From a checkpoint of a small transformer trained on Wikipedia.
Size: 3 heads of 64, MLP 768 GELU, 6.47M parameters.
Architecture: LayerNorm before each block, no position embeddings, biases, tied embeddings, ALiBi.
MLP neurons of a small language model. Each row is named by its layer, matrix (up: input weights) and neuron, and shows model dimensions 0-191. Each number is 500 + 50 x the weight over its row's rms, rounded and kept within 0 to 999. Numbers have three digits each.
Before each neuron's rows, "fires after" lists the tokens most often just before its 100 highest values on Wikipedia text that the model never trained on.

fires after: ".", "In", " In", "1", " On", "On"
L2.up145:467514537481542464505391568570454477479446520503545461555438576482473442521517411465522454528571483478588512446552469517573469526514416381489456444475481477426517551445462504465534536447482474440549506617436461581507431427467499523521584465534552490423550467570502533489535453486559515427555502526518483457446461601466503430572566463480447402490559424459560497491498544471650601501597474546485490395504475492546503569494607417461488535558551466409460543458483479462487572545424556433516555561540510540502547445522519503528413517515580531514514528426536497527553486441454525438

fires after: "1", "7", "3", "8", "9"
L5.up393:542568492548475549585547461564513479463584550452562526484489559539506598469449411470627405543466450461485410509475437499471546484530468450427510474556503435399542523505469526484422514510556482469477455549563518542505528464500535461587443493471472519473452491434462549494492521460473560514460426496501487514597446512456547397585456483571455498444478500561531485516551483496531598517515438411483581539479518481493459512500497528525469361454509457423445557479462434459565451426554585505603512557422496420522517479430475356471560585452469473506480558406587525486516475561477521591

fires after: " re", " Re", "E", " In", " in", " De"
L5.up761:499437459474557470461481560474485482486531476472526434573435522535561456537446473492517508549513462493495509504460532553521541448527567444553422533392513469439471538503522531461569520534416436627549480604522587491489539525496492484521525557573468469483511498614540482437475448534463470507495574507564486541528534478684574532501513508574517526539470610552527470511446567405479566570551461534508505538490464530548504483510490467495572453432531551362573398443447509414478463458533479405630457555516538499471458423484471560521503512398542606443468527487492507495440483562483476392

fires after: "2", "4", "3", "9", "8", "6"
L4.up544:447481540415476468484503522464388500537503512640561488533599527554582442499450473500568457586474486526596520506516539502470503523495583479477529476497475527379449400433436515516499490449596523527524507474485557485616477542405573562476414439538533444457527576502457520498477476452530436468519498505541464539474409468467376527546469560514541390561496505517458524482446561470444500462502454570444543556480478501583581526551511529567434505571470518439445493514531449501538484572519514577452456541438629457527474446529537419468451527496475488506459406442549618529443505456504445428

fires after: "s", "D", "S", " S", " top"
L4.up646:516452470563564502583453576510450544535580424601485487577511438435448467522517494482501400481471502471518489493480399575548472473353350483553424504561489580467491491521503543481493517512492522579535551484472514489489470570508517504506498495376476454485472490467507505580519534523463577486516499532521543527588408545458589466496442475561443471448471490554455529473468499479416564458608555588544612612546515518550455451406388496453540486513455567597490510471486467488515510473455524522494487525545496468440446463424531572560387516431522472469520464589569505524544552447525521562

fires after: " ", " under", "-", " Air"
L4.up317:519487523463499524470543492473366487510598582590595592440573507505452505528555517419493394527412596431558449516527471499400489460491497522426455548538474407447482595566530487549396563530573493475454519522512554441425363570466509466551416514461468555469496563537535502480602571536492522515500566536507491620561508446522538579484615503510353503506511510479494503515556463526504478405464475515500468473486501492567484446480450539555415571450445562508499403487510502547437505539479476516505544434559515473584482499530511456481517545524538529527476525605482453523473461518485455511

fires after: "ly", " be", " re", " di", " not"
L4.up341:473426489442557578511521497463614513495532484559530619535565440515540478544457483466432539500457515477446546486525491593541463511522536529513566581477464584483450454472508530473501568506503485538505464447397557537434530588524456615525491519546536443479543472520503442409451446545540552517510458489481578512525470468533468549473547548487491503461509614434529536472541538506613451458509517464475510538592536431531546541485428500455541594400490618520622438513492512453457408496468572472516383523450437505527475474485451512535414465590653507488536508494489479510451502358438492506

fires after: ",", ".", " ", "s"
L4.up218:544532511487483510484493467513357601437573512444523537604545416507427557490461438480511517605531508516598501425432445440465511463532444544461563499464472469452519549467524432502449543538532435563536495565534483490495542474464525557558470501555542561437495479456481524529474568492513536575458547502401428533572451479565549513534436516485554487370479524415593448469476584492561519538497622530464445477495470476502510540570411520476545543447534541414530504562439474549477452411440444538429544535493525505559545473496490506453471539606486465487514515467435457526507621349520423490

fires after: "d", "3", "4", "6", "7", "8"
L4.up648:553621469544480523483528507488524508647514510477557522489560509501442444545539568542555429577437536462492526440414577535427519550457512487489447442537455476493431557571488558511479474411523515514574417497445568502529567472512457525596542444437542457579569488548444433456486502486458511483500548482485557498550510451446507591532487541515417434442503489463532488488405558608475561462573481464549537625464605419444539472465587574468479526490471463484503469517541351433503568505485548593562521486455546477450553516434536515485428488502468602512447474516523540456532424493521419476

fires after: "0", "9", "D", " |", " was", " D"
L4.up499:619550435524506464441461499514590483497444471505527530514518498503491454454536476415477450502453509530470530463515448603554546501480474486526483462503491520441468443494489488479493568476577478546533616451443556464552528568458441629543484513552478425470525541521354437390567445526468479512516434523480473479429497601611442510523466486589424466482553480459574525446560604526524481545591533546526535553497548548506474493551564577411532563451500534543572534453494474544441491580503561518536405619479522417545556470540462540438511543425530509469539523544412499440532559461577537556

fires after: " was", "1", "9", " were"
L2.up230:438516502517479532585522489439526469454425539517457491550487472526507528481470531408490473554495583558561526428441499402478543542508578381567476503522548530496430546476501464448507481572504510473624442519549489439479572539517580575430506526508554450442568459481488585481571492497503517498526471443458540420518556552498440505470493522446551379476473510571477522533476421527534454487585492536536491526475462571515438468427495478473557601446641495445528530439626562530429512508481455529478475646533399498457610550553520455532406504499489476443540463493508515457540566490469372492

fires after: " in", " In", "1", "In", " Ho"
L4.up145:499585488502502507545474459434541532446520477576530465581608522495505553507482450458561537530563445456512503477489508512528544528544389501493499463458549579465547610428534436438513517475576491520515417520451443447436504543427445467508411612554519468454645530521473403481409466509518442499463512413455508513531459481465545579506436532455577412581513573542467498433461484508599499567592399528555496519559451524450417440485557458513517533491473503551428444505540486501589472608410492544532555537447555482558504482496493423493471472495493541510524547475428519562453373514454443464

fires after: " ", " re", "-"
L5.up503:457419464503429505586421534464467552521571429510493475492577490572407561573514460511417490539558583498483437443484482492474454490454490509481506584467420538478525525551471520551488428579509470532539497471506530548549459475427468560538547489519558600538499593473590533608548564509493495502374532558541480493489501405508540506489579515526438567505415633370533524552497570459519438439474507485556450503505456521581501470544503552444557470524403415489577540556501476445508526520538496463392518461553504446473471399423535527467469448562495524415411477526490465484558503386507515530

fires after: "st", " St", "c", "g", "th", "s"
L5.up172:452564502510536465489529444545498456502535517458467465497591504493443528579439469478412399479455593518533454468516504538491505434521429524524503516511445396535468489517540607573497540469575534464473443479516397424504528431589527485592428544554599537523421437508435541367516543590498415444366485552517535531577504486542401423446437465497497513464638450619413454522526546537481507558451487538547449517533526509504439460502488578433520531494508509552487514522525472519492495573458587530597596508537506421465575554456448506491496582526510493496507431499566535528498483531511493497

fires after: " ", "-", "au", " Cor"
L5.up290:533518500617483550516487480532434519454559519458529504489512496588512486435407568478455469564483505445551503475474507445586473545502531460468542473596565527466493530530503499503522540530567501432479502482457571521512513509479458513552540572575540551429419506476535468471487418366518539557360604484570450439509465437532565474507505503505494504603556507521397557505530517473517502468537501514454436456487426550493511576495431468495503563517353519568546378467476503529534506586492479455456580469470607406419450455430526540539514608490552478520442626593547469559544507472450476513

fires after: "s", " ", " to", " not", "t"
L5.up375:494473520558498524438527486548497543477458474443434580471506496564553441540363497521466501466340495467553512515547417558593525534455354478452597496474462520443558479443600529470542532504521574495459458414501561441436488580564515525531526523551530468477498463438485508528435435561445572601468533595516439504478459456585534537523546490466493442491527575481471535519571440436455470504550571505546501472565400538565510413535542486498512516451563531529620500432542464476490577528476523568574509515506475445474471490504407543457494496521493526516383493506567426481468464416413474551

fires after: "0", "8", "9", "7", "6", "5"
L2.up503:550498451531490497510539443543479504548515506506568448550525537535522537489568362476594484553462449556531473457584505449514555492523565466538449419531430544414569490526527427492578537532517587481577565482558512521556463507558460489483491514505556443531468478496484435460483457490433516481573516460434537491516369472501543500561504441496447447565428479513475355503532411536459471497422425426474530569523579494460546415489577486547548467576559497472446491489414421556489476648557588530468518465486458511453538510505558530421517554468526613472450466515413558477497410492497476386

fires after: " ", " to", "s"
L8.up519:358496570544478516509427471551571503485548516469489436484495506536452540466358493494454417528554538467514391610499457604455484374417594502450501430553455485426526451440601502494487499510461469463437614550507526422509489477491523440567501453495575485463427498462502566452476533513494549537476558478574539432457517490556508529499585504519450445576509472584585450484548376439493427476476562554510566515534505495493461527543533439537487423461488473509546509490517452553565463549463580436463517490545493452542460608533478434450475492488536443542541592579527481478551506495405471503

fires after: " in", "2", "0", " In", "9"
L2.up139:438426502565519413544462487464582520536501481555488471528573569513445480580504490509561458491511537558459546457471529566494489498564535408557486467415444570506447433500512500421417482491511509494463521533458539547497510467466520492462498482562506452496504581407501551417486451466428391598384440517499457412599481508490519451573469579575563396478463558607445553514519528443546549542475459382553544559404501446437511501504538527562586398512484484447477517472550477597554488537541534475443598477471425506453511490532482521547535481454490495449529513422565425577466473546575480419

fires after: "s", " S", " T"
L4.up464:498480417512554504483373459553547458601424448470479574535558439583525412441426452403467433417480518487518551529472518440547496476499503537561605468532519613469470494423615494494538508460567480448507630451478502496487514501556502569508477605476427513482542471531490433540407539553517509511500573486530376503538539565528503529466451471444493469456439511494467485517401439485424572508465583470489424519461487536508468546510486582444560530586463502534511539357522501526480545461591616506503468543550532487510582481539514512504514512544385501428444565579508487497527506533509503502

fires after: "2", "1", "0", "8", "International", "4"
L5.up495:442475530485482623605529593387433525520520463449529475503499520507446443477560439530510541469450544540457454418528424507493463586496478453534481456560445562567533464508361533580514462480491457455522494559513455426563504417473525567487471486456492579557467592475490539483568540542483646587453549546487594504546533401416487483552458463508400506539461484509498417435529559555460529460445508521481498466575495563466534462527505509442505588502468485483453540548549522561567507483426545452487445531411502512415500602436608451569462512467516550539444438470478488459509455547526548557

fires after: " was", " is", " were", " be", " are"
L2.up512:548478518515540485562494584454520505536498382460392476535487440555551460499561530501470473508496479493563425423532438576440541527460511425526514472559472453365544547525471487501456521478475525584580395434607494524591563462504480543530529567516550453518456418500528453456476463500477452424465558527438422514539506465514534568555493496516491414516473486593475514371535529512546478480571579565587614509531504527553489526465506556434524514443538486468546376466585504480472500579443493480550413565489497392504487479514528514448501418561592567508490595420481518494463505544404506526

fires after: ",", "ch", "er", " or", " and", " N"
L5.up186:479423469474543450558465578529462475523422569444507589551522463512517486423453577521505471436468496379521561504481441524519520420475522572524466484530416611545505513494521532471417497466521545495510467439508598416489565527575452590486449554507507493471513611471507452456607510508465548533529460408510518440496445490485428495587491508549458505439406486555546477489413564429619551467419469519565515528583568489390522528494523552521558462531555528477556477457462435456439554521532579518509433412463548477520498466522527564465452531495510500538522472533526406479491604497465653444

fires after: ",", " ", "2", "th"
L5.up531:415497387431577562524455467419455520564505505502539428606576575518501494530471479580503505519536557570494434541415473466443405519460474518536384511519448530438461473575460535514353462435529485449505485544454471470553561508544481497539520511594476541480538502555555541512545492546530494557549478504496547491493439540539583498579552535591445421437485436558555554481462624534443445549460502487580551474504536539470479474488473421451514445409462493522536488542493559582519460476486492593432517515519494480512653470587455489447457488424519504567534585582440537513495528553491480436

fires after: "9", " was", "8", "5", "1", " imp"
L2.up58:446483451425322512578541446460553502519536591449521476503526455514547556510442489522442441528409632477519510407453471511540533537556492391447577494588485530541488519598488520545610484479459443532541486532430523498438480415476536501467565489528489482507572537557518465481565451511508473450443454495477443504425434482499449544542547586586478456532430455517507531389424486493538512502541546544476584545535537550588536606483501634469479493457543496468510476466533590531469434534512563534475372548539414459455540527506462530438486505550532523536566455491460512530474503501595465529

fires after: "s", " B", " S", "th"
L5.up163:519468477581517446485462491531527499506417447481483585507552524515444377573486518527445481446471518474547469531409447422453483466546475435440566554509400596490491536478515466520450542532587602512443472489506410502527422470536500501563545548579554494477482490520495538606521437482470537477473455505500480453515512513491383487499429455516474587527447481503563511446397555448488477507477404577438386458622556516492532552551392504525564425458525549597481506596520432464519628465535503544493498469511505477433512565420483530448579527499490511552422432555581474447453547517433532524

fires after: "9", "8", "7"
L8.up494:510514415473496533627421520350478469502532503560512518508472485536431491520590495464490457497398455587443438453484519547495497390481542546442506578574505573439526576415542490507604526514496490457549554510495574576524512471504567480445494525548490532516560534513465467447570453571461528538512430550510483525478495502501492462466563423454563512475507559488509455420446432519538501449526471498625519453550588511516475467571412466485427505482530465506473386440421583587547541480455463507508569537484440510556542523461459441448550554424349545554439494498532518432506526506522491618

fires after: " and", ",", " or", "4", " is", "6"
L5.up124:516507616546520579493503546539513562489499475512483526622543456448537453554501501546438525499413531484431502475479404524458496455518530447541420537384533514455516579496569478569474621458510518498539519472430466518506545538497332518551519463531495466497475530468392473527503542506431491556590490430557556485538523348451466414495445509537556504482493547544423554498519463535501449489536492464477572389564520466524552442438485451470448504499581461469516521505477441437515481559442586475496629541376474535514508486510419494474377481483478494549501443577463462412483467547449518521